config = dict(
    n_kv_head=4,
    norm='rmsnorm',
    norm_eps=1e-05,
    positions='rope',
    rope_fraction=0.25,
    init_std_o=0.0,
    batch_tokens=65536,
)
MLP neurons of a small language model. Each row is named by its layer, matrix (gate and up: input weights) and neuron, and shows model dimensions 0-127. Each number is 500 + 25 x the weight over its row's rms, rounded and kept within 0 to 999. Numbers have three digits each. A neuron's up and down rows have the sign that makes its largest values positive.
A block is one neuron, or neurons of one layer that tend to fire together. After each block is what it responds to, as a language model described it from the Wikipedia text at the highest values.

L6.gate445:512465528485470516447490512490501454546522496495515502474511490494502472479498507499483521494464452494493479473471534513548503524498522494530502549473507486527512466485514467487523510525520505522463547458441467481497473495486503498475504453535502499447516525494517482477499535481469480501488455517476526485495468484526469487498473519491460478498493499484476534515493488544462494476507
L6.up445:466544497467475464475488518493460505501602508486514504489498521530547490465515577517497455530464505545508511481546502506490519472504508483479479549487493506498526522472500511502533500469487516471485490497496511484484463508506522482503490489489522528485479462543478518478516514468518515519485508483494494489525509495523437473471541486540546467496485472532531511531511494501495543506502
L6.gate528:533491505467519505487541509498492498501477489472569491507471493471507469511513495462477482492482485502536453510488483535539506499550514484531541519509530524456506515508554514533476490489479505488475525521456517517449505498478482506504509477527539480482494514508511477509482483496539503527472479536498467501514473518521509468520512512463486520470507476507529488482474471518475499498465
L6.up528:481588488481504494525544511496512506516536493511515472505507483492557501499475535483474475542427447518496510453509513495484491520534482506463478525509503494501515513524523540545486509509499534459466476546470495501482430496472512487479495494475489468477478464515527474488507486519539490501529480517507501492527444503460520461480489511468474482522491464505541505501462508510533515502490
L6.gate578:479495455480466498468478507464539497491490500478465484456479518483484515527492468535503489517490445495508501492531542511497479513493494505535466513478489488499501449495513513524518483465501515447521486528505507480469505478497502515499469518485516517503473439477491509449488528527409525453519535510519475519490499533486534503538459557503435504522520498493503524481477504508510574499499
L6.up578:499478486513519504514491526463511480468522502502492511488500479447532480481512485504442520488544497485512485424532533498511494511529507536531499502528485472460477490492535511486495512480532470507499490515519501501472501506525501500549491504455465514467453477524506495490514498498470524511530543484477529490518519508527480522512506499514568527498506484549437526506476510484543463515488
L6.gate650:488505506489513573493527487486535471519535500499564522530539536465515512496513488488508491490506486507524523503511497482535482494467457529482503474526505486476474502498518533518498483500487507494481502525461456499474453481532513500530492499494545504474549508513500491500549513519477478504504497508475482475496494471528431538472508533503466502499540489494491499524479484501505484489515
L6.up650:485512505482467517502523508467527514494462476477520502492525516483558526537478527506486481462516515519517491499506520493505490492492515493491501473523473497456473465518476515489465484507467473521532551495505481484463438465480505530499524496492511493545495522509437443468499509505510472509478517522513483488500491489532544451478512490480472499511503452451491525535528536500455497466551
Responds to: Subject pronouns. Third-person subject pronouns starting a clause, mostly he/she after a comma or period in biographies (she worked, he developed); also he/she/them letter strings inside words.

L2.gate115:521477479497523488534493481490501497492514485532478529487567494507516458477451530493495467507508472481517540511504468505511541482463487519503515519535488533488487490520451567477507492500514502546485544511455526519511511507497487479491495486504521497499516506485447552506451522492509541504479525498497466532480485515452507515542503494499500510545560478486503498551482548499481479498492
L2.up115:481494475484504525456461472504541513502483489503537482482472525467508501487495502478520482476523493470477519475506509520499514438517521552487519514519520503515473524539467481462509475466508500495502557504512481488479534511485517455487477528536443508512516518511452503484505435530526495479538468504537479505480526487483502513514508471518456491513503508482489512495490457527444505513506
L2.gate142:463472515539519470478517506512504453531482503447532497492476494438529448491496462503499489508502476459507524445531512442549478513505495537534502479510459486515508552484496558490493452493477520503495480525526501540511536504475536523481503467494505489510501486517520417545493502548506495528529512447499517493457473533448482489518499527514475449448478474447472481510490499494518477520476
L2.up142:490467481455433543499517504486482464550529520508478515461450468505498510459475481518485469480484438470467520504534496483508484541521514506503506485481520526492460467484462533489472542493470521510495462475522499492525564523482469511487513498507515514496477469495555460536492542492452503489529458481508500494481511475526512504505506551494472522492477519530456540535480508537484515498465
L2.gate149:479477492498469511503493508495507475510509525518520515502454538498482459491511527509513542508496544463549564533476474527490483519515520529489538507476505491458501525493545466551517474517493500477510553495489507509458547482525514522500510500417499527465493510496450453503504504495489524486494495513502512472520519457529495509492522515489502536460516497485557562542466490513512487473482
L2.up149:494487490510483528493485516533495495500505505539525501525512484476472520506484474490494575533524500548508482469506489513491505477500493519546462475430528464509463509520459501504507510446453513491471444479505484499512455467521473544509466515497512492507485517511535488483484510501519504541499504529470502499488494524482524522467472513511468529447504475541502470499503486500479477518497
L2.gate174:492539533494518490471499497492455542508489481506511465535478466488460467509491535496489508494436501486480466462481510487500465524505484500532491545464507564496518510476452474516519492483501508529503487457517544488495504515528535504477537486505495462503489494501485503511487529536530507482531524495489485490483515534499472489520494489471515493483463520460497509505479508481504484495509
L2.up174:504544477500547484496480493490483532537486521535522532490553494534575531523486496470553491475529476505496505512485532540507493550501496500551441496515542538510515516497513481475526497524497502480489508545486498474507491495504516521498491522500508482519494480487476522529500497499494507560552467510486518503499489519497471506496505484516524524480486487508536522522517496483491539490494
L2.gate192:498475514513502502481540459489511511487486525478492517487492534505523437489549518514517521521504515482482456478524459538480490461497499529466546504485469483496487510513506510495470484506485483517492495439486507493518499516543546549512532489488490514503515497530489456470482475490538534485505536484499487521451492516553488531502477481499453527496514511501506503446471553477474486518531
L2.up192:513473508487546450496493531513475483529525496519481460485471502538488480529542480514443522496481522520480482537513492522491530477485490511539475518474493514541526514456547481529560526506512514506498499540497506552500501507488500494507476508515511494495484474508425484483469467489499522505496478514527511487514513488502462469450541516482485524495501486518498489508486493506498559514483
L2.gate206:512511457479438496528438503491526487484468529484517493509474475498504492559502502488509482544502556528556475501512517502473496549487503557464493464550463446467499478489469480514526498501491537531503464509506468508464503510528482488481516509494521484508500499459516487523538469518465499516526522491516510499483485479470480473488507512480511525530485528504501479494509512513531516466491
L2.up206:479487511497507480517468489477516532483525509445480516486501529496513457547493473557527469478475520467533488492507481505511574524485497511482500480501485486543504509491520525515513529529456480484473512521534516501503475502516477461523516504468536496524524503488499530522522498550479485481524530504494468516501465483488478492501444519494525544529503554537480508527491526537517531444508
L2.gate223:475467490546524497491479472498471506486507468507503496454474523499499508464481484459519439521487492458526495491498485472441471524483453510452459527487504503530489484424534499497458485447490475506508519477498490447490501522496474511502524504540516462515514493481509536499548532488541490516498530505491492547501504491473470472526517507502452457470471516528502486488490522480524515500511
L2.up223:481425453499548504515501494503516528527533473512508488548505526528506529518512528513466427539494527481517503484505498491470496500497472502493498547494463513551488445459488541508490490459486519498500535505474491499523518499501486489498536502505521488470515486498457446504493503496495483533504475539505467548535514531529546487497479515497465451501478473524462467542490445457474476508489
L2.gate277:491531502512551484494498478500484550513533541564536476496486463490494508489518505504466486529463500500522548510517472493478502521463484513483529527506504526468482533485515491485469496507488534499495479542552461508478493535568504447527498526550499528487546471474500488486511473512456499483513505513511450533509470501460530509515536483511503523499511520517478535491518546461492467488524
L2.up277:548465516521551468517474514516517513494524525498449501502497501503512465418576526494480460482503483538466541500490461512520480531484479472452533470465527520515525503505549518543472510497458507498504445504462504529474476443519462503482506476518489519464482500517509506504486506479483499577495520531495489510557479522446495485492528496516480542503474504504510449497496535476515457470521
L2.gate354:492495439527489482462488499497547484512488533541507482476519497521446511527510546498496482439511483499501503486490476473484498429475529500527510517485483529535498501495439549495504500487497486532510460495435489474452492515508520517488542484509535485494498514467511468514435473516513469482528505491524469467452473516478519524550496513431466496497519490507516479496516496468469481474501
L2.up354:525483462498506503506530523479462458515529482498505488511534500520501522473493484540507495500532491532499501506488489539512470496485471479522535467495490476481536539481466480521529497531522490445489493500477517493505491479475511514460465484524484533490468558518501513530569497477494509454478492459518494496475503476526504479488530494487539495469510511522498507537503551425484494525476
L2.gate396:488522488535556502483481523508472473524488475484513522514490499495472492478452520521477505491498542523521498471505475536531537507472508523496511501538447549510517469516522489498460453519511527494485497538494489524447505484541516508500492553515475455537474476480503521454494480526545507509480474470456534508519488501474453510517472531518546506517492472504491498516480508489518497533495
L2.up396:496465521474494527468536488444512464479510547482485517445487469495519483531487512529506510469477497483536507451510475526453499483502495475502488475479469507509534496485520520542527547499466485504508500544486503533502498501488467543509469542519482541433498482554501491446489512481486446486507543499510511503543484513515494490482496547491470524486493500468518475502483516472467484499491
L2.gate421:546492494490495498501493503462514547482474482510520487494489537481549487479483483465421545498510512550511468502490503471474507517481499510523554469516497496518528491493510491495505482513513490500522508513485445512540506489491472488481529481450491473474495518500534485559527507493495519479540518454511485504510530557503492470523470465476510488540491461505468535479520537457532515568506
L2.up421:485483495491462535518510499467461523513508487521545549453442497498489482494513509519536508475431505483561508484498507488531483540500485534527474495572505472508516494488517478490502511513468530489525522459512476472529518503509525476512467492492507450509473514518507483466496555497484538494511503509515515492485517535503483531544495517472456498488534507518521475532481490476510493516444
L2.gate492:489509518473506436505514479500523498520535501531496499548531532510508492476491484523506503482501502497526452502520469528491505495474499525521464502479517530475529476540539472523490515538476450515513478498504471491472494522517539501506490512519552487513505452455495540445493524536482526490510537448501516499471499463475490530516490506476476468442509470516527517544557476524484526509506
L2.up492:548461501489532518529510459482494544493510484564552488523475504543469485485479489536460482495515551474527474482522536503484510539519493482510478497548548503520493460478433485479487512497477537519519525527478466472457552517508488525550485534489518491509499523538487492466476488494501501481485479483508527473507528523493467484464513506559521540522489521430507486467482492510468512482517
L2.gate512:537495492525525556485454500454519477500484481482466498496515517485541522497487498491503519474460485522522489508488496565477506537485471513502496494496502523471469527540520491481545462521481488508498487499506500479525482493481476490513544517485491490502517499527473534555516493476486487483419485512458497485544518490503492519485484448459531503526519505536519511515513510486496524517514
L2.up512:511474514523524528486499475519496484548497484503484558497474471445473507521478518510483543507503493514508529495486490485466455518498494527526478503487507478486492504518535480506471524495514481489489514467529514534467534469511539513504508553483500519505569498533491452494549546469486494433494489509505503530494491485462493513524492529463499511481474480493492497512496498482468502512512
L2.gate537:518510442512475504486459495508526471497521522484524530496481540531472523494514537479485467498464495496515500496505449481518470468532513496490553503497452519517484511472482448537488513518504426478529488471544544457499540485509540464521493511486534500504474515497464493476514514458540462486465473500522480532476551539485497520433519510464479502503510509524504475457483483534501481521477
L2.up537:480507563448492471493530513502481481461490539502438513475492497496460503472488476489491472522523481517522486474479509501470484542481525450494437507454461464507514536480467555445531477511530527508477519468526475545503495491500506475484496510512511494504504475519455475481495529535523497491531508495500505472520482468495497529520454525493509487431482518447545503516521475503474505523504
L2.gate631:489493514471521468494501456461512457493501487503491500511541471505461477516499529455492441515520517517513501472494451470504478484509540543476539469471489490482511497541486553456509509478497471482484553514493523510483467468494471484466460471512486536487508514522499499491515472485545513533506482528482498458501522558484536528517507456538497517489537478445523491485499510486527540481529
L2.up631:529506513478472544519510482475511514537527457511509538505523440528481494487471546473520501551532503461504465497475524514469531520509496522462524521479489488477492502483489504503530494518514467473485492454481501429531501504494452534531471531488494485454531491510511516469484505513467487509481499488502479484506487521552538486498530543494499495515500497515505485498511501506503478466507
L2.gate699:552485502473502535502520493502465522511486494484480485506475471497452492506494514512497521492510516515553548485502476502444536504522478509472527514527490499548479473533490477516515480447514470535477474460532474551503499529539524504533503525504534445488481533478463479513492486490495460472456479520490490520513504500533524519540499482504504508512454520518473492570490515518476509510521
L2.up699:478536504492507540484490502506512513466531521486487509479442513471476478495546516514550491461511539542487488487483498523492525453476491469523487499469532501478473483510503492519496538519469490516498453462501468512489547544489532495453518535520515487501504484465483500544538475519507489455475518505460522515451512545499450497509513509464506513483467523468507512498528560448518487490494
Responds to: Mid-word letter fragments. Single-letter word pieces, mostly h and sometimes r, split inside words and names, as in wheel-h-ouse, Ne-h-a, Sop-h-ia, cur-r-ency.

L6.gate48:528497501519519462536510497485462500496555524533506521529490472542526548531500485543515481506530470487500446486501534504471519518474513516518521499513506500492488493454492500506507520529496499523513505489506502508459480513484533519482579536498489477500534483510502507483510472549505475476481544508523485455496473537503482489514461464466503511497547476482493540532488431498505560486481
L6.up48:517533494524487541464519479464546488485487508473494516469506463472500477541525492493490473454521480502486475525497526505473505529525456473508508502464524514477563479479493487523491503509506477488527531538530496500455478570519434513473526483538550500496487494497489520486468479491500513516496540525519488461476503529524522470497525479472495519547525472494471530528550482450490483511503
L6.gate191:541548512489517468495477499534491524542476527501467547471487460484483500492549484517509516501519515475458499518485500477514505439505497503500473485464500530506510522484542498510482467486507488486460486490543505525436515481531491513498477501511518482498477500527501531550450538522535499542504509473433494496501493566507530492512496510481477525487510511515537534480469505481500499501539
L6.up191:497521512559445490525503469482515526510489489530494488524501539482548508502468498514484489535471519474474482476525509512536476544522484518555501546467526498504522492485504494452483466482520496507540514487525479456521476508506518521516502489489486474470536511531468461550509472503505489483454473511494514502548475511521495507499472462453521493521472486473520526509519454456511495510486
L6.gate335:457477495501482501527481464451511508498523526492486524513506488477497415468541469513514534511496484456510518521469492490494493544496479492526512474473521532512448505497488534527542491500555503531477519500486479512503560541531477498478499523478481520502490517486464526502479465518501475476521525481519534505490527522499485468482516486520498551488506493504459496463497541543490564494478
L6.up335:493502510487499469495501468536513511516553532511514515516492541506472504479509536537510520488514528471471492482507499474528514501503467462478517554490515489496481538506515509461539430480533503518515458513542513523478455494534547510443505505514506511524478521500486495481521468425538479487484497464505480503479510517471487505507498442487536495527460507488489504481533502484483465513439
L6.gate430:479484509485490503462483524478531496531498531520520496484498556472494495542496447491506525489452480518519560496522494443485495504516462537508518493483514474533458539460503528474481506468502525467470480500483505479489473514467470502522510476493513503513495464492533527515451501531496512484492527480506542442514518483501523549496535468510472486536517475492495518529463501469513546558487
L6.up430:505483478508521489483531491456446520488481483552495514463501452496475484480516475506496499496502546491517520492506512498542480483480529483539500526497540446496493499460534519471509454524469531511458494522477497500481509526490526523499557469515485501497517507510459496491505483505510526463450496469478506507493542466552525485530482513549486490528508496513474486521486535550510504519471
Responds to: Early fragments of split words. Short subword pieces at the start of a word split into odd fragments, most often " wh" opening while/which/whose (also H-is, st-r-essed, J-ac-ob).

L7.gate523:487522549466484506460516518442542500512500462500519500507483486487537520508508493498510491460518481504434481505516533470521481532555461527537497491486492540495468529462513477481494490506510491488481523525481473450484540481502522480555508480545476501484509474514495497490468507500453487509460538518485474501515542524477517483504524539521474535479512545500475504538538521488479474490496
L7.up523:549459533502511498480508508516435450504499524515519540510459528483521495494498510517500469478459510522505511479494495507519512524509537524467504517513500498511499532491549552532548523478508521548517494536509488524468494503502584535527498499529521475500488521490521533446516495469493487469513472434520517486448494505508518485521517508464484487527564477490458502489491492513507519473511
Responds to: Word-piece fragments, mixed. Mostly the at piece after m (match, mathematics, matte), plus he/He after a comma, capital O tokens (SO, On), and ear in research.

L7.gate61:481491526513471482504452494517497459485504500516521496488488457471517516533512504507500521499494510465494451492502516517467517514505464528472548501479500494503496531469488501450527503462484495485538473498482536463465494533525518522512502506518508497533508557512498505512493495513496499464543494521512484482512478524455515512504516504502484484485467517557549458481497484463508511426503
L7.up61:516515487505501502495491538503518503501540509550521446532522530538486570470543490540501512505534461544532473495489504476510479471507474509490532500459503479494523469503470523513514476476479492530485519514490569526532520504497491543517542488491525483466483508461571519494526537508483499496484470551478525519530504436472473520506507529475489516507494500521519523481489488506497478521507
Responds to: Mid-word fragments, esp. "ines" in Chinese. Second word-piece inside a capitalized word or name, strongest on "ines" in "Chinese", also "ing" (Bing, Singer, singles) and "h" (Jhund, posthumously).